From a checkpoint of a small transformer trained on Wikipedia: 18 heads of 32, untied embeddings.
MLP neurons of a small language model. Each row is named by its layer, matrix (up: input weights) and neuron, and shows model dimensions 32-127. Each number is 128 + 32 x the weight over its row's rms, rounded and kept within 0 to 255. Numbers have three digits each.
A block is one neuron, or neurons of one layer that tend to fire together. After each block is what it responds to, as a language model described it from the Wikipedia text at the highest values.

L2.up595:106114205107082120099135123127098141148168122064097131124136109104127148113074175143193113086093155088140145128123128116093089113147167097151130083057137116077159074153101152137152157116103115146118138098149100117116115131103126121149084090165130136127092102063100077125098186144082119111
L2.up614:134124137093160047082146093158146142159136202087128173107145115154118151101122160091161114120137128123161195123122058085076136111101144157139089046135108134115124104134094189136125152182115121060134089167109101127119095150097155110158157153185148187105190144181063138124179126148144217145
Description: Hyphens joining a compound's parts (great-uncle, stack-heeled, point-blank), plus sentence-final nouns with a period and first cells of table rows.

L5.up135:063111119114049154154126119107108135128184141139113096132150098141140083162154164106110089074091146156124115099076097089133127148104113127084154121081123101111109136103105117113118176164142145107076117135209123174065117116192179082161176158183163120096106086025105102125098099101107141111
L5.up151:169064139124082091165156111108117160154081151150129124122130084159118132151160123151122101131164100141109153098133188127131148074092168139092128032119101145150195090086109073133098122168136135129110142078150159114135183092119143134163168135191185161125134142106102170163110060110147125134
L5.up155:155110155097070095134204099171114150121138115135140130126162191134103069122156092165113136065137129165132167094075138144180149079158068140080161056143109148116120129092130110168112147178148132153154158081191170143172082120155165118116118133177162218096160110145085156111181140123123155142
L5.up284:087137124162132102125124139177152143164078204131137096107118114121161101045138070128145135085192130101055182136119152129140103172108066149133133081169095128149069079136091098112150151195121157125120106150179064140108149085149095155195137104120085101160149117136092119141167110107129112100
L5.up584:078066170154113128174109102151115117141157155073163126083104084161117095069026104092107059074142134189109144111141074140166074166172124163153097129113087058118119119170124135128072116151123091152103152109170120121133138092172154104136190130094144148105111115134060136092153144078154152046
L5.up665:115116111100159128124176130089110082144126171173138126134109101147111131153081054147132138106111143123134154172109195043122160123096136157070077145102123098204137084112156055161129161111132149127180144169108135089145118113128155088147174091143160152130169127064125144170183154147187128110
L5.up933:114130132129176094082177116181151071145125136055145066126199118131126137171117106132144123133198102137136162085085165089072129111157117099089182104117141114119126171088110054137123179111138178125094115153143126136133190119161161202130075136157136139118122147104126078097063139113179113113
L5.up1127:109106136101124125125166100113160156116088174147103128131101139150096094146104132163108131115230063042148140149115155106128153153109192179087128096177126091146154087213130095154128175108187160144099153130068146158114095107184114127103073184127090142080149166108121093123155200110098101119
Description: Hyphens, dashes and slashes mid-compound or mid-range (last-ever, photon-assisted, off-peak, 1945–89), plus word-piece splits inside names like Porto Alegre.

L9.up85:099143130166136107131178101119069151105191117116101157157126118144137119115121123104115121125211090131118124175096145167149128115164120124106135137134120115078155114101071109123097123157143078058160204132114113129112069109132126150106171125111093171118092108188139100103155108108136123140
L9.up312:090098120123116076112133132151165141113125098203172180124117131073113127154119080090135135136064138140148099085123110166149216112109147106080104112130147100089102116119112115132097144115136142098145140113132107073142160106087123111104153089186122167135171065152122142112052142163145250158
L9.up931:093042134135143117107190167150166173172096139181102146128160150152125090096135144164150071102137139113133128141081181155126079098141116136135117178142150159082139033089156115107077124128079134165088170130046108129160126139166178142080129165107161151147125131116126150147164134177123084109
L9.up1093:138139126113106118146153143117106133178116120105195161100086177114100127112061105121078149146136108088100123150157145108142139083079119141141101125178095121146202100148160151148053096128142121145110119154156147132176092100161105122128127098173132124072115132183178078142111164114145113090
Description: The minutes part such as 4: or 3: of song durations in tracklist tables, after a pipe or title; weaker, scattered hits on mid-word pieces and foreign-script letters.

L9.up107:138128145153106131165111156116167130141147109110116138115148085147143144107136109157038124138151112099126151148113152085143131198163112133128190107065106155108119134200221154164139102096125186091110147168107132135076170113143163190112184135084145094079108074126108084059156118118197086097
L9.up202:130107175112103079116083128164111149132124154150124085168115117125142165159151094096108179134207179110126159114155152090108123165128174109145149119066071108058149171099172160157151135092068172160129127156179130100182074102132182190159145162203109146109103120155095100172133077163147117164
L9.up412:081085096105140126138136108130127108118130085136067140211105085106140126107153095116158153108143064178149157138135198124157125125142139074126071124118125121129113167169140132187119121108149116130144136113101096156135119102163127166086156140128163150114162131212111165063154065157095078155
L9.up952:095113136110112119171119138128108153142078154166130103076071133084097093110104133105139116113211135158164150152111212183089113141079167056140094140167139134050132123132130139132119161128107112118086141173106139099089141100147130107188122119113116108085125101190154115084134117136117109106
Description: Function words and adverbs between a subject or auxiliary and a coming past participle or infinitive, such as "considered to", "has been", "federally".

L9.up347:159106074160130114127146108151117127192131097045143121142108115112099063148128100105143075149090105131111193072124115103140124115121077115138072104092121163239172140179176137175103159070206093098120093156124108169126132117128092048087141153133153155141186125139143141166140134117125147163
L9.up640:086075104142107121109103154219103131121116130145176157108171151100160143140187122114076100148081061178139162108153088109123095109130128151105128110067101136144112145122159175162065196126191170183077135116090117186188087087205181105144149117120105189111160085074115136135139164111121089083
L9.up739:122086157133108081122140092118150139142157155181135135158123035123149122171099103127080123161167125155105189085121138133170157072151112125087131135132172191112150129108111140158100147131141196136114128149152168120127110111117126084070123151095160140154177119121110103135170156147124120079
L9.up882:108106144141147123155197128129121101132156145104103166159142083101177171112118130104064057178146061147134170117109165084116134128116135143162064206085109155075125145120078091163108194149196098138098163103168122165135124056147119087140082153182172084105139142128182063115121095051114151085
Description: Opening quotation marks before a quoted word or phrase mid-sentence (an "overestimate"), plus hyphens joining compounds or ranges (then-owner, great-uncle, 1725-32).

L5.up236:117080149072152112114101149080164144102169130133100115163185171100148136144156110073111137109172120147180090095121164129137084127136097126103103130152125110109124135142132026162142151082203138144121125139158059111057194077115163092109115062094140054086113130168149169120107170185091148096
L5.up371:080090127116074154137128117102162144103108107117172107115134132167124125055127159135148135127128106177117156132116184146076099128169139118089160214143076092124168124155167109165153195090070073114094090140153126126099126118178161121196157121155142170098122138144118113111143136097122034160
L5.up400:083029160190150091158095092092149151139162169129112112122119124100077110106089071110142114131109155143106193165165148145130131150110077103115162149134125149122059097155133081140160108104100153148109124092140109100103131121145125112107120144139137084138122138134083116112133160170174138169
L5.up713:133055098104161101127054111082144155134151107081147110123134211193152114097138098095089170104138071107151069101163173164101190127127147165111119174128125111121149094216119092111140166174167107124147132132110093141091153132143131122039092125137187133153137132111130172115161126171092094147
L5.up766:045102145111126116161116152107118143066138067102163090117131167124099169078116103137173121087143110115107149146112139173099130156122205133106163144133128091110111157198134112138121154094112170095143169161173082111142162139111149107145137154102132081114137067148069140103165126176156092154
L5.up1080:172079143102122144128131089117119159165141135132166058135157142164124089153176135092107122091125125148174133205098111118125131152165104092104157125152098167098132107128135104089179103130129126134167140090098074138124100108097145168159117142147107106101122130110171141111197178111155152106
L5.up1106:088102156140127069179117155055149137123162195121132089103166060174132136114138135078149116101152124166139128105112146217095087103118129153116141141136104143133143120134107130152104151136128136156064128114188113197099135139101150132127134146111164118134181147097118128151180141173135063172
L5.up1122:115120158111129132130150112120087126139147083085080153159148105130139106125123176070149101121121155154119147175065083054101084140087111128113106107172094123135110131220182128104118150170163074169138137153152164181081109204175145109182120119110142104112157186123162145119110090163127095104
Description: Adverbs, or their -ly/-ically endings, placed before the word they modify, such as commonly, partially, incredibly, also; sometimes connectors like of in some of, to, and.

L5.up170:096146165152113128135152149138161172160143100198129151148076188073079166142098024138109123123128076171131136127144162102106180161130113178131127147144125134130101146136187150098158088150132109134139130145103168109157111103137094122073100093103098167126171146166143114154113116156157105198
L5.up343:111114127104137126155114138137185198107125129173094141108131213123073113124182161141148153164106117165152145179152180122165131142113105161065158117163056153131091138112177128115104102131098124140106114103161190094205110155155133097107047100130133162082130144120158105104168196109134118121
L5.up439:163100111127168107097175177092121137151121140162105173113112171106110072118165132122077078070146124085173115140188198130051197157105116194115087159111080126109148129145139132111140094128142156091138099081181120124148139117101137127151131159101180122088110097123098156152110136130150101082
L5.up474:133084100101112121145137056115116124101144134137158125146122157150183118138096183118092209129153108106082154148135122089145155138124133186108085142142126144125145113152109184147103100082167128124095114112178084103113131116123096119093051154066154165112116120117131131076103179075099082102
L5.up588:094090104087177090174096112134086154116087107162121152124095101169140083100114152106105128072112146179144139112147145148133177095090122139142128094182128129195127150154118176181066082115090101129116104123169092129133125113161139133140070092093169225142133110131166112124073141190156109116
L5.up647:068087101139150098130107118106094101150143096153112202102167172100114095158085154147111137135167075113158063133092114173125129114120158168140137109107151144069174188066101147121107178110126174216093148129132108185165152177161110075101130125115148123049136102135137063111177172151131143155
L5.up683:086128162153104152101097065178117097104105080113180154118104158064127151174133106118101147136100055124090138116116148156118115173163164171152091138158111162129133169134133169097137137160180175137129101182174107075093106122079054103113116154169062116090159140090080124098183193131184119130
L5.up1128:072142093172165173183127126150060100119088146199122091140101156140223142139091057139143165124108123113091118120105133136138180135144150122070073133126146074145178141116145148100125168137112132216099152119115140167141068141133085091086185187167133089113099081151118111138124177115134073104
Description: Word fragments right after a word's first letter or piece, mostly foreign proper names in lists, parentheses or headings (E-l Morro, O-l iveira, A-h med).

L2.up511:081068174129154153128151109119102148133157117073093117168138120103100067173147149124116117129117089125132108107056146099096128157109129134103127142086142111138148182178140141143081176122189126184098142117170185159145088134105189122135109124101167192115161142111080147110169110148108163161
L2.up1010:094138137103152168140116166130098117164128114125117125109161135108096079162136158159177172153145100118128103150129125177113135173136144130148116146083145136095177148147170101114048108124155157136124117114116096137170142121055150122143120125112143129164124109100137089094130140099112146202
Description: Equals-sign heading markers (==, ===) in Wikipedia section titles, both the opening one at line start and the closing one, e.g. ==History==, === Evolution ===.

L2.up439:164165181116148030150097117078114098125140178086143134171136160125125144113089143094203143090173144097156155158087139167086147102131126129179147137104100108134109115099117098102159135092126149095119092089135102144098103113131120093136163107108166104116118149124104123132187116167147118102
L2.up537:135114141159164037172132100080166086166140187107123181152146116144165075084106165112173109104191133112132127094070127161171096094106124124183123159136132131154116130122141099160128126189093172176121179096115127151181097138134145079157145116160170121140149140187108165138191106151070102121
Description: Adverbs, often -ly forms, placed before or after a verb to give manner, frequency or time, such as often, directly, drastically, later.